Part of a small language model's weights.
Size: 9 layers, width 224, 4 heads of 64, MLP 768 SwiGLU, vocabulary 1214, 7.29M parameters.
Architecture: RMSNorm before each block, no biases in attention or MLP, untied embeddings.
MLP neurons of a small language model. Each row is named by its layer, matrix (gate and up: input weights) and neuron, and shows model dimensions 96-159. Each number is 50 + 10 x the weight over its row's rms, rounded and kept within 0 to 99. A neuron's up and down rows have the sign that makes its largest values positive.
Before each neuron's rows, "fires on" lists the tokens most often at its 100 highest values on Wikipedia text that the model never trained on.

fires on: "urr", "ru", "end", "p", "ather", "ree"
L2.gate400:38 49 49 66 68 63 58 60 68 46 45 38 38 45 53 63 40 36 54 46 42 49 34 62 50 42 32 50 42 57 50 53 55 59 56 51 50 58 56 71 50 41 41 52 48 51 56 53 48 52 54 65 50 52 58 54 55 39 54 31 24 42 66 38
L2.up400:35 63 45 51 57 49 43 52 62 58 46 43 49 63 49 36 48 67 47 37 49 39 53 39 44 57 57 60 60 62 71 42 54 56 40 40 78 40 67 77 52 42 38 51 46 70 56 63 66 53 51 59 42 61 35 37 50 49 49 52 54 51 38 59

fires on: "n", "ar", "if"
L2.gate749:46 58 45 38 48 44 44 58 54 53 62 49 64 59 50 45 43 48 52 47 56 39 56 34 46 44 33 57 44 38 44 41 55 42 55 55 43 39 59 61 47 57 49 64 47 67 64 50 55 37 52 61 64 60 36 49 45 59 54 50 64 66 51 26
L2.up749:55 52 55 50 51 43 66 55 44 62 54 44 49 55 38 53 58 60 67 60 57 31 50 54 27 50 25 56 48 68 43 42 60 46 63 68 36 43 45 48 43 60 46 51 54 58 50 45 62 29 53 45 55 50 32 61 55 45 37 48 52 56 52 36

fires on: "ff", "l", "le", "oll", "f"
L6.gate118:38 52 51 64 41 52 48 45 42 49 53 56 64 49 55 47 66 54 65 46 48 63 59 35 58 49 59 59 60 45 67 43 35 55 67 38 45 47 45 56 43 42 55 65 54 38 38 59 45 44 56 55 40 56 53 53 43 39 55 62 52 59 62 44
L6.up118:45 34 30 53 46 32 22 46 50 53 62 45 54 53 41 45 59 41 37 54 63 53 61 40 65 31 41 40 45 49 52 61 53 49 35 61 68 58 45 45 62 47 46 48 50 55 36 33 54 47 47 54 48 55 36 56 41 58 44 49 52 77 44 65

fires on: " for", "ir", " over", " under", "en", " by"
L6.gate37:51 78 64 47 59 46 49 51 41 48 60 60 58 55 44 33 41 47 45 60 62 56 35 36 62 43 65 52 61 43 59 51 46 50 54 65 47 46 55 23 51 46 56 39 28 46 54 43 65 41 49 61 49 67 38 53 39 50 38 68 38 56 61 56
L6.up37:74 50 63 56 49 50 38 49 43 52 49 52 60 48 35 64 41 56 49 37 40 50 45 55 57 56 44 59 44 53 51 47 44 52 44 58 40 50 56 48 47 44 54 49 46 44 45 54 33 45 64 44 44 56 51 47 33 60 47 34 42 42 44 26

fires on: "ing", "e", "le", "y", "in"
L6.gate737:51 48 53 58 54 37 54 50 44 33 53 42 53 68 49 50 49 45 57 40 34 36 41 46 54 50 32 41 60 46 54 41 51 42 70 55 44 48 63 52 34 67 60 51 70 41 55 54 43 33 48 52 56 53 51 52 46 47 43 58 47 54 49 52
L6.up737:59 62 31 41 40 56 54 50 42 65 38 41 50 44 54 61 54 44 59 46 66 57 70 44 54 54 34 31 30 48 49 48 44 56 63 47 67 59 55 57 58 63 59 55 32 64 29 60 40 39 55 50 53 54 53 44 41 49 38 54 50 55 52 63

fires on: "a", "u", "o", ":", "gr", "ru"
L6.gate473:42 39 65 52 32 49 55 50 50 77 49 49 58 56 66 48 54 42 59 62 19 60 52 47 54 57 41 38 48 54 42 45 51 60 36 38 50 41 63 54 48 63 50 40 52 33 53 36 56 71 42 67 44 36 53 60 64 61 46 58 39 56 43 51
L6.up473:47 53 51 50 65 75 64 57 50 48 54 41 53 65 29 61 39 37 49 58 29 57 49 62 46 52 45 51 55 53 56 62 52 49 55 41 56 49 60 60 55 59 41 56 57 50 36 57 42 57 29 50 43 49 44 70 63 76 58 38 50 53 36 47

fires on: "own", "or", "an", "ost"
L2.gate41:62 55 60 42 37 50 58 48 63 55 47 55 45 64 40 71 52 41 51 34 73 49 59 51 48 52 49 38 51 42 62 43 61 52 48 33 48 59 33 55 56 45 52 45 38 53 56 58 41 48 56 50 31 50 38 46 84 57 46 53 56 60 56 48
L2.up41:58 59 34 34 41 56 50 67 44 39 48 46 63 50 45 61 48 41 59 63 55 55 64 50 34 51 46 46 50 51 42 56 47 74 59 61 52 52 51 58 51 43 34 36 46 41 53 55 41 52 49 49 45 41 38 52 52 45 58 62 47 41 38 54

fires on: "ce", "k", "ie", "ing"
L2.gate170:49 37 43 47 45 36 49 29 56 51 48 45 51 31 62 64 56 37 41 51 55 49 47 50 53 59 31 55 43 54 47 50 69 35 28 50 53 47 49 63 64 64 57 44 67 58 53 52 27 40 44 61 57 52 50 41 49 63 55 53 55 57 57 51
L2.up170:55 53 39 36 38 37 46 65 37 62 56 46 41 59 48 51 38 63 42 34 39 40 50 49 48 57 51 40 48 40 36 40 68 45 49 37 51 26 58 56 71 70 58 35 51 47 56 50 53 44 52 57 46 59 58 70 42 57 27 56 40 45 43 44

fires on: "c", "l", "p", "t", "m", "otes"
L6.gate687:34 49 42 45 65 58 50 36 43 42 46 41 62 52 38 54 40 56 65 52 27 44 44 70 57 47 45 42 45 43 44 41 47 43 48 66 62 54 56 54 55 49 38 66 37 58 56 46 54 46 59 37 58 27 47 55 56 45 64 62 50 49 46 61
L6.up687:55 54 51 45 43 55 39 37 44 38 55 51 51 60 41 63 63 44 67 41 47 62 42 44 66 60 57 60 56 48 42 39 40 30 40 65 66 56 55 51 41 55 47 51 33 56 68 44 58 46 53 41 40 36 45 51 41 68 62 54 59 54 35 42

fires on: "f", "cl", "n", "ict", "act", "l"
L2.gate716:52 49 65 64 30 52 43 49 35 40 34 54 60 49 57 54 46 45 67 50 59 47 30 54 45 36 41 46 47 56 39 39 56 68 46 56 48 40 39 37 41 48 51 42 36 68 35 63 56 57 47 56 38 49 53 52 60 38 50 41 60 28 64 57
L2.up716:50 46 34 65 46 51 38 53 35 47 33 49 49 39 48 49 54 52 27 63 44 45 49 44 54 52 47 61 56 61 48 44 56 60 51 59 73 36 45 68 49 67 47 38 56 51 36 41 73 39 49 85 52 44 37 60 45 47 59 49 54 54 52 53

fires on: ":", "x", "7", " as", "2"
L2.gate760:46 43 59 57 45 37 62 50 56 40 48 48 51 48 48 47 48 54 43 44 34 36 54 41 53 37 56 42 58 55 64 40 35 72 52 61 54 75 52 47 45 56 30 46 51 51 64 36 54 46 51 65 62 56 43 59 65 50 49 59 61 60 53 47
L2.up760:45 42 45 42 66 48 69 52 67 52 44 43 58 58 57 31 66 59 51 61 32 50 49 49 51 62 47 62 60 53 59 36 47 25 55 56 51 61 47 51 57 45 44 55 57 26 49 57 53 40 54 41 50 57 49 53 64 51 59 36 44 46 45 35

fires on: "il", "u", "ent", "ct", " A"
L6.gate539:41 36 42 53 49 50 48 55 49 56 51 57 47 30 55 36 53 58 71 49 47 58 45 45 38 49 42 40 53 54 46 52 60 57 51 48 39 63 58 47 52 64 46 60 56 55 57 52 38 47 44 47 55 54 36 68 44 28 47 48 45 39 46 60
L6.up539:40 51 49 49 46 41 52 42 40 34 57 75 61 44 53 53 59 43 48 48 62 43 49 56 48 52 54 30 47 49 53 50 48 38 38 47 40 58 41 43 57 32 60 52 31 64 63 59 56 64 40 50 81 40 70 59 69 55 64 53 21 47 33 54

fires on: "ip", "oc", "ubl", "y", "w", "ec"
L6.gate293:64 66 51 47 34 53 66 38 25 44 51 42 44 69 49 56 38 52 54 51 30 42 30 39 49 50 55 31 48 53 55 40 38 37 61 50 65 41 58 44 51 31 33 42 57 51 39 39 51 47 53 52 56 55 60 52 49 66 49 38 37 46 51 65
L6.up293:45 42 49 49 38 54 53 42 44 57 63 43 60 49 42 40 60 66 77 50 64 49 51 56 60 47 61 54 64 44 53 46 47 55 48 37 28 43 43 59 28 50 37 24 46 56 29 60 33 63 44 53 61 52 45 47 49 37 41 48 59 51 63 59

fires on: "n", "ri", "rit", "or", "ic"
L2.gate421:37 41 49 51 44 68 39 66 54 70 41 66 61 53 52 47 48 35 54 47 49 64 48 56 50 42 38 56 61 28 58 37 29 62 35 62 49 65 39 52 54 45 55 43 46 53 39 48 50 54 56 51 60 47 59 70 51 36 53 79 47 54 45 28
L2.up421:42 35 45 60 48 56 43 31 46 63 40 58 53 61 44 77 57 47 45 35 47 54 51 32 55 54 69 46 35 37 57 60 41 37 36 52 45 49 42 37 65 50 47 55 41 55 66 44 29 45 61 53 50 31 31 25 56 62 52 50 45 49 42 35

fires on: " is", " are", " Is"
L6.gate181:56 49 45 41 54 55 59 55 40 55 35 51 45 56 50 50 54 41 37 43 32 52 32 53 38 56 38 42 58 50 37 39 50 51 46 40 60 70 56 45 36 59 57 57 36 28 53 61 62 35 52 46 54 79 49 60 45 42 45 46 43 33 40 49
L6.up181:41 39 55 51 42 43 29 57 62 48 50 49 53 54 60 47 39 41 60 62 56 65 67 51 51 32 46 59 68 47 46 57 58 62 49 22 58 47 60 42 52 41 54 43 59 62 41 58 38 35 35 65 41 53 60 44 68 41 48 62 56 51 31 62

fires on: " con", " ad", "on", "in"
L6.gate718:57 62 56 44 48 36 56 51 48 58 52 62 40 52 58 36 57 39 50 49 54 44 44 61 48 51 55 57 67 47 59 49 33 49 38 43 74 70 51 51 51 43 41 57 44 39 51 39 54 49 33 44 47 54 54 55 52 55 56 39 50 47 61 47
L6.up718:51 57 43 36 48 67 45 64 40 52 54 38 56 63 31 60 46 54 52 56 43 34 53 57 54 42 58 37 36 51 49 33 54 32 47 54 23 56 44 51 38 60 34 54 56 50 57 64 51 69 30 70 55 79 50 53 36 57 55 49 53 53 51 57

fires on: "c", "qu", "anc", "r", "p", "er"
L6.gate514:49 59 54 58 63 58 20 36 47 51 47 62 38 51 46 44 60 62 54 46 52 49 45 52 54 66 32 54 46 46 34 45 50 56 59 78 61 40 64 40 68 64 40 46 50 48 54 73 63 50 70 47 61 47 50 42 59 26 52 47 37 44 37 45
L6.up514:50 48 41 44 53 59 45 51 47 38 27 54 34 49 41 52 56 46 33 56 50 57 55 55 60 39 55 63 52 35 44 37 47 54 39 49 50 44 56 56 54 46 48 44 47 43 54 45 45 45 67 35 49 65 44 53 41 43 42 41 57 63 49 36

fires on: "n", "er", "and", "t", "p", "en"
L6.gate55:49 50 47 42 54 54 29 68 45 33 70 64 46 46 52 36 50 53 37 45 49 56 49 48 31 56 47 44 42 39 46 34 37 49 69 44 67 77 55 46 49 48 50 61 45 48 53 53 50 42 43 58 60 58 35 54 45 46 42 65 44 41 47 60
L6.up55:40 55 46 48 39 65 67 40 42 36 59 44 71 47 56 68 45 51 44 41 51 38 51 44 24 40 48 61 46 38 39 70 40 43 56 27 47 43 60 63 48 55 57 39 61 50 40 64 54 51 47 54 42 48 45 56 59 48 48 52 54 40 43 65

fires on: "ons", "ee", "ose", "l", "ans", "les"
L2.gate452:40 50 59 33 59 51 47 41 55 20 52 50 43 42 36 53 48 47 42 38 69 33 30 44 40 54 43 42 64 40 62 58 59 62 56 62 61 42 36 56 49 60 56 42 41 60 57 43 50 72 26 60 69 37 51 47 35 43 61 31 50 46 53 60
L2.up452:49 48 47 55 53 47 45 51 57 29 78 57 47 41 41 63 49 39 50 56 58 47 39 55 45 30 45 55 39 45 59 59 62 47 63 50 62 46 31 67 43 51 63 52 46 67 61 44 56 70 48 42 64 39 34 47 43 39 37 46 56 41 41 52

fires on: "ent", "ant", "ed", "ence"
L2.gate76:58 56 46 48 29 51 37 56 64 27 41 57 67 46 66 51 55 54 54 44 51 58 52 50 31 42 46 55 49 55 46 42 48 55 32 47 39 53 46 57 55 52 38 53 59 57 49 46 39 28 57 34 79 43 70 63 45 49 60 61 55 40 60 54
L2.up76:57 66 49 55 33 61 46 48 55 51 30 59 41 64 52 43 39 40 47 53 46 61 32 47 58 39 66 60 28 40 53 43 60 49 40 41 39 61 54 56 51 51 53 39 56 42 59 50 53 60 45 46 54 46 54 34 53 44 27 31 46 53 46 56

fires on: " le", "le", " L", "in", " ed", " ch"
L6.gate246:68 56 50 48 39 51 41 58 41 46 41 31 59 66 59 40 52 54 37 62 58 43 42 36 54 52 37 63 57 37 50 50 63 45 64 60 60 45 68 53 44 39 32 28 51 85 59 39 53 50 48 60 51 43 44 45 51 54 55 54 44 49 36 47
L6.up246:57 60 32 36 46 53 50 60 26 49 40 32 43 46 54 78 57 53 52 70 44 47 48 52 47 55 25 55 41 51 74 43 50 38 51 55 34 55 36 70 56 59 40 38 38 49 53 41 49 40 42 49 36 54 56 34 64 58 53 52 61 54 71 58

fires on: "res", " des", " bec", "yn"
L2.gate422:49 56 36 38 32 45 42 54 47 49 58 68 40 60 40 64 54 46 47 48 37 61 64 52 44 52 51 61 65 45 48 44 23 39 41 70 38 44 38 33 68 52 55 60 57 61 47 56 27 72 30 60 53 55 51 46 42 60 41 58 66 64 75 56
L2.up422:56 57 35 47 54 53 63 53 41 52 51 52 41 53 47 60 54 61 40 62 47 48 48 40 39 58 41 43 53 44 56 44 43 42 38 64 52 53 48 40 38 56 65 44 48 63 58 57 40 71 53 67 34 60 70 44 61 70 47 55 65 44 60 48

fires on: "n", "ap", "ne", "p", "at", "itt"
L2.gate8:39 72 38 61 50 47 42 50 43 65 40 52 61 55 49 26 50 64 54 73 67 48 41 58 35 46 43 40 55 37 32 32 34 80 52 47 54 45 60 36 48 67 58 47 52 49 47 52 58 60 42 58 61 48 40 37 46 37 49 56 70 42 51 50
L2.up8:44 45 57 55 49 61 44 48 54 61 43 45 57 42 50 61 56 44 62 33 44 63 63 59 36 57 37 58 38 39 48 65 39 44 68 49 39 34 65 44 44 61 35 59 48 45 29 62 58 54 50 34 30 49 41 45 52 49 46 40 24 59 63 34

fires on: " part", "ear", "ap", "pl", "est", "st"
L6.gate202:68 61 48 54 64 51 46 52 48 53 58 49 42 62 35 66 67 45 25 50 45 50 50 32 47 57 71 78 33 54 46 42 41 52 49 47 43 74 52 48 63 50 36 30 55 44 64 38 57 50 41 51 35 48 55 42 61 50 47 67 54 54 57 50
L6.up202:49 46 54 31 42 53 39 61 39 60 46 64 58 48 45 40 56 50 76 47 47 53 59 44 56 62 44 64 49 39 52 43 34 63 61 51 31 73 56 54 60 52 57 54 47 61 45 44 44 41 39 41 44 56 59 66 54 38 58 52 51 66 28 40

fires on: "ver", "fer", " place", "ter", "er"
L2.gate718:63 70 46 45 25 68 49 48 49 44 45 52 52 43 59 59 47 41 49 55 56 42 50 43 53 53 25 59 35 51 30 59 59 39 38 58 40 61 49 40 33 54 62 63 62 34 51 60 71 49 55 48 66 61 36 51 58 42 43 35 60 57 61 38
L2.up718:40 48 67 62 41 59 55 34 45 69 45 44 42 49 54 54 37 41 32 68 56 34 50 61 41 41 39 64 57 47 43 54 26 51 45 40 48 68 68 63 46 44 52 59 49 38 32 45 49 60 45 60 53 49 49 42 56 48 45 46 50 38 63 48

fires on: "ide", "ran", "ur", "ree", "le", "ose"
L2.gate714:50 62 61 44 49 31 44 38 62 55 47 52 33 63 38 53 44 48 49 60 56 42 28 57 44 58 53 38 55 40 42 43 55 49 69 44 26 49 58 53 45 40 39 63 43 53 64 49 40 55 41 32 64 42 48 40 49 54 40 63 38 44 49 65
L2.up714:32 51 50 27 44 33 48 41 38 28 50 59 35 49 49 61 65 48 44 51 65 61 45 34 37 40 46 38 51 57 69 64 59 49 47 42 34 57 43 38 57 46 44 49 47 66 51 56 40 68 53 66 42 57 44 50 38 45 54 62 67 48 65 42

fires on: "n", "ite", "rit", "ot", "h", "t"
L2.gate220:39 68 56 46 39 62 36 68 66 36 62 43 69 42 55 48 60 42 62 49 49 54 44 52 72 27 30 48 47 33 48 45 43 39 53 56 41 64 44 63 55 51 50 63 51 51 62 39 51 55 59 68 58 51 35 52 47 67 70 48 61 61 48 34
L2.up220:41 64 46 55 37 65 46 72 51 34 49 46 62 41 53 57 66 47 71 54 52 54 53 46 75 38 30 53 53 48 33 61 52 31 48 66 45 58 53 52 44 51 50 54 49 41 46 53 46 59 53 64 72 58 41 59 41 59 56 48 54 64 58 32

fires on: "al", "ar", "enc", "iet", "od"
L2.gate679:58 52 51 65 29 53 53 56 47 60 52 54 53 46 53 60 55 51 60 41 35 43 37 53 40 67 60 59 57 39 55 64 58 34 51 42 61 45 68 42 47 36 51 37 49 35 51 52 37 46 48 71 46 44 46 43 63 50 39 66 45 59 36 51
L2.up679:54 42 64 70 44 61 59 33 45 39 48 49 47 41 47 44 50 45 49 36 45 34 47 59 48 50 63 43 42 42 39 53 48 36 58 57 43 63 44 47 47 59 43 40 39 44 34 34 20 36 39 59 69 67 56 61 53 44 61 44 58 58 58 41

fires on: "ra", " tra", "ru"
L2.gate730:70 50 59 56 46 56 41 43 72 42 59 66 39 55 49 50 60 30 48 52 45 52 41 51 53 52 31 41 60 40 72 38 61 45 51 45 43 42 46 57 56 31 60 67 44 46 52 64 55 62 50 56 64 39 54 59 58 62 58 27 45 32 66 69
L2.up730:54 52 56 53 52 59 37 47 65 41 56 59 60 49 53 34 52 53 43 60 55 49 46 51 71 49 54 58 44 54 54 36 62 67 47 44 65 36 50 59 48 46 37 58 41 54 65 66 45 49 37 65 66 54 57 57 41 52 51 41 40 51 59 61

fires on: "ec", "m", "um", "c", "ol", "ab"
L6.gate508:53 39 39 56 40 50 60 37 58 60 47 48 44 50 33 55 47 48 56 42 62 44 45 62 43 65 51 64 70 78 62 61 47 40 61 37 56 63 46 50 62 59 40 42 61 44 38 58 51 48 68 49 52 51 60 67 54 48 54 49 60 70 56 56
L6.up508:54 45 63 58 49 54 47 30 53 56 32 55 59 61 61 55 54 57 68 63 48 55 49 59 57 56 61 54 56 55 77 49 41 32 71 26 55 39 59 55 63 67 44 39 41 55 38 37 40 44 44 54 63 36 39 51 49 32 49 72 55 58 57 65

fires on: " ex", "x", " inter", " pre", " en"
L6.gate550:50 27 44 37 27 46 37 54 47 58 56 44 62 53 49 28 52 35 49 62 56 51 37 38 52 59 56 54 50 53 39 41 59 41 61 54 38 51 50 58 55 45 40 40 51 48 39 39 47 33 38 35 54 66 56 58 52 56 36 41 46 45 54 46
L6.up550:56 38 45 47 42 39 50 45 44 60 53 45 48 41 47 36 42 34 59 47 45 53 45 65 51 53 56 32 61 68 45 44 45 43 61 43 45 78 59 43 48 57 48 44 51 49 52 55 56 42 54 46 55 72 51 49 66 69 53 43 63 53 63 39

fires on: " place", "e", "it", "ate", "ul", "ot"
L2.gate21:45 45 57 33 47 48 59 59 52 68 42 29 30 40 52 68 39 56 39 42 47 36 45 67 44 45 38 63 44 43 70 41 39 69 44 63 60 34 31 52 66 37 46 50 45 50 28 45 50 39 47 43 33 41 42 34 56 52 48 60 52 55 47 39
L2.up21:52 64 57 59 41 38 45 68 41 56 54 18 47 57 54 37 56 43 36 46 37 38 55 36 56 44 31 48 48 57 58 46 65 37 42 48 55 39 44 68 47 45 57 44 53 67 43 57 57 33 41 57 29 31 47 65 58 60 53 65 57 43 39 50

fires on: " des", "res", "ime", " /", "ets"
L2.gate455:44 63 51 42 49 52 49 51 38 59 48 46 55 38 59 63 44 46 50 46 34 68 40 39 54 52 55 69 57 60 38 49 46 51 48 60 68 46 38 32 46 65 47 60 45 45 72 56 35 68 52 50 46 55 45 52 48 59 36 40 65 27 65 52
L2.up455:21 53 52 59 66 43 48 49 44 51 54 65 48 42 66 52 49 43 45 56 68 47 59 47 44 31 48 54 38 32 58 54 33 43 50 74 68 68 53 52 60 50 62 56 55 51 67 51 49 60 42 49 23 43 54 53 55 47 51 57 66 51 54 43

fires on: "d", "ad", "r", "od"
L6.gate620:47 47 46 57 69 52 54 50 32 65 37 63 37 68 49 60 58 47 44 44 36 62 61 68 61 56 51 55 61 45 59 33 63 47 45 32 35 42 42 43 57 51 26 70 52 57 40 56 54 57 28 51 59 41 56 55 43 48 50 55 47 40 46 40
L6.up620:56 60 52 58 57 46 69 53 43 48 29 44 26 47 54 50 41 48 59 55 54 52 58 51 56 47 57 63 45 29 67 58 51 46 39 59 42 60 61 49 54 34 48 53 35 39 67 48 38 55 39 40 43 58 29 58 38 51 54 51 48 26 41 28

fires on: " such", "est", "ct", "ic", "ast", "at"
L2.gate530:46 25 55 55 41 39 59 40 33 67 50 63 56 55 78 53 56 71 53 61 44 45 49 49 53 54 36 69 61 50 52 59 41 38 45 53 46 53 50 66 48 51 43 41 49 42 45 54 57 55 72 44 53 42 43 55 58 63 61 78 65 54 38 53
L2.up530:57 47 41 45 52 32 47 48 62 45 49 52 26 36 42 46 50 57 44 57 48 55 71 59 47 59 50 60 65 61 50 46 27 51 55 46 51 66 36 55 51 48 53 42 54 42 55 45 40 71 42 64 64 65 43 45 50 51 27 51 44 43 42 37

fires on: " ex", " pro", " pre", "re", "ost", "al"
L6.gate215:55 43 59 39 55 63 62 44 32 49 64 46 60 64 48 55 47 23 40 39 51 47 46 63 35 50 52 53 59 52 43 39 50 51 54 43 64 55 45 66 45 26 50 45 64 35 57 49 53 41 49 49 58 62 45 56 48 65 49 51 42 53 57 58
L6.up215:56 46 46 58 59 43 49 35 54 48 40 40 51 45 44 64 62 38 49 38 49 53 46 53 45 58 46 28 47 53 53 51 67 44 64 37 42 63 63 55 47 23 57 57 52 50 61 44 51 35 47 40 56 43 34 47 65 59 52 52 54 41 62 60

fires on: " is", "|---|---|---|---", " form", "|---|---", " was", " in"
L6.gate145:39 42 51 55 41 65 49 54 42 32 46 45 51 43 38 72 55 47 41 38 36 51 35 55 41 51 24 51 55 60 58 51 70 51 50 43 52 52 57 61 49 66 58 55 61 45 60 48 51 46 49 49 50 63 63 67 65 59 46 62 56 35 50 50
L6.up145:50 51 53 61 44 43 62 60 52 42 52 51 53 41 65 47 52 41 54 41 48 53 59 50 53 60 45 38 41 41 37 44 47 57 55 43 46 53 48 54 39 42 50 47 35 67 45 55 63 40 41 38 49 60 45 67 62 42 46 33 51 51 59 51

fires on: " by", " after", " of", " under", "\n"
L6.gate571:66 52 40 48 47 59 62 55 59 40 50 56 32 58 62 61 51 51 42 50 61 64 58 43 42 36 49 38 51 56 56 55 36 48 49 62 35 48 46 33 49 43 48 62 36 68 56 62 49 41 43 50 47 53 55 42 62 35 48 61 28 77 65 35
L6.up571:63 50 53 38 47 65 42 41 52 55 70 46 43 61 51 49 58 54 35 52 35 46 41 54 57 54 34 45 49 62 32 32 58 57 58 32 39 35 49 56 40 57 47 42 47 50 66 45 35 65 56 65 50 70 45 53 44 52 53 69 37 43 50 27

fires on: ".", "ill", "ot", " T", "iv"
L6.gate238:26 52 51 62 44 48 52 57 46 56 53 47 50 56 49 51 51 44 60 65 39 46 53 61 43 71 25 26 51 56 51 46 49 54 53 51 71 54 50 51 51 51 48 33 53 51 52 49 41 49 43 54 48 56 52 55 73 67 59 55 42 54 57 52
L6.up238:33 47 38 55 59 58 68 47 58 42 26 56 58 21 51 46 48 61 39 64 55 53 71 50 49 59 50 51 42 31 47 45 61 42 48 34 46 67 47 35 62 67 56 51 57 48 57 53 51 43 52 51 46 59 40 64 49 47 54 45 49 48 55 62

fires on: "all", "ie", "eth", "ell", "ak"
L2.gate340:41 51 58 54 46 43 53 40 49 43 25 46 42 43 60 68 53 54 48 42 59 31 40 16 47 51 29 46 51 44 47 38 48 53 44 37 55 57 58 40 47 64 57 47 36 65 52 41 43 64 65 45 36 46 51 56 61 59 58 54 45 55 54 57
L2.up340:55 26 38 48 53 61 43 48 56 64 55 59 64 53 57 65 62 60 54 56 50 42 63 48 31 35 55 69 62 42 47 42 49 53 64 52 51 53 45 49 52 55 68 50 52 67 64 36 36 55 50 47 55 41 50 44 60 38 64 45 46 52 58 60

fires on: " he", " ed", " she", "er", " who", "ie"
L2.gate264:40 64 53 49 44 55 46 41 55 49 31 61 47 49 54 48 52 52 50 46 46 43 45 42 49 55 41 48 62 53 48 49 69 58 66 58 61 61 46 40 50 49 61 71 53 60 58 66 47 60 31 37 67 74 46 36 49 54 53 41 52 47 42 52
L2.up264:41 56 63 47 52 29 45 37 47 52 59 38 41 35 45 72 53 37 48 64 46 46 59 49 49 63 54 38 43 69 45 43 38 58 56 44 50 44 60 61 36 52 66 31 46 60 43 66 59 58 33 36 68 49 48 31 49 47 61 33 71 40 37 47

fires on: "n", "ot", " later", "urn"
L2.gate24:53 56 40 40 48 42 48 49 37 57 37 39 57 64 63 43 70 48 60 42 54 47 49 45 51 44 62 61 51 45 58 62 18 43 38 77 58 40 49 52 37 57 49 43 53 36 46 29 60 36 41 74 64 45 43 59 49 46 50 61 34 35 59 51
L2.up24:63 50 49 39 52 63 44 48 30 28 48 42 42 42 29 53 35 65 66 41 43 48 45 28 44 52 49 40 45 49 66 34 59 50 59 57 41 49 33 45 44 41 73 47 58 55 37 44 39 57 49 50 44 52 38 49 64 54 58 48 27 54 56 59

fires on: "c", "m", "ch", "ab", "s"
L6.gate94:69 52 38 28 50 50 55 48 69 46 46 36 48 48 37 40 50 49 45 52 42 33 35 61 43 52 49 50 54 64 59 59 57 46 46 45 61 54 64 34 53 51 51 58 63 63 57 55 62 39 37 34 36 52 42 64 57 47 52 39 45 23 48 44
L6.up94:54 62 55 48 33 59 54 50 57 56 46 44 42 49 54 50 50 53 67 60 66 53 49 59 36 38 44 54 36 35 71 56 53 43 48 26 47 70 60 43 58 62 54 60 45 47 36 48 46 48 64 57 47 58 49 54 51 52 52 53 49 48 43 59

fires on: " at", ",", "ord", "c", "\n", " t"
L6.gate421:59 52 54 49 58 32 71 49 53 52 62 54 46 61 40 38 48 43 43 36 53 42 46 60 65 52 45 49 50 50 33 27 57 59 41 59 39 43 65 57 51 53 60 54 41 45 57 49 33 39 26 57 36 41 50 74 54 57 47 49 55 34 58 53
L6.up421:51 65 51 69 41 58 47 58 45 40 41 51 45 50 34 52 73 38 40 49 48 43 47 64 50 45 55 57 48 42 38 38 43 41 59 56 54 58 48 60 64 51 43 55 55 43 27 42 42 61 61 48 41 58 58 59 51 52 65 73 38 49 45 46

fires on: "oun", "ial", "rit", "n", "als"
L2.gate719:56 34 49 56 55 49 51 63 45 55 63 45 61 50 34 51 60 42 56 49 66 67 43 53 35 54 48 32 43 61 66 52 42 62 56 28 32 37 59 56 41 49 60 30 37 76 37 49 74 43 55 65 52 65 49 67 72 50 52 48 44 66 47 37
L2.up719:46 57 38 61 51 80 48 44 66 62 28 40 46 42 47 78 58 60 32 48 61 48 49 37 35 62 35 55 47 41 47 54 26 69 42 55 56 55 34 46 52 52 59 56 42 54 58 40 52 57 61 66 44 58 48 35 41 61 46 63 52 43 43 51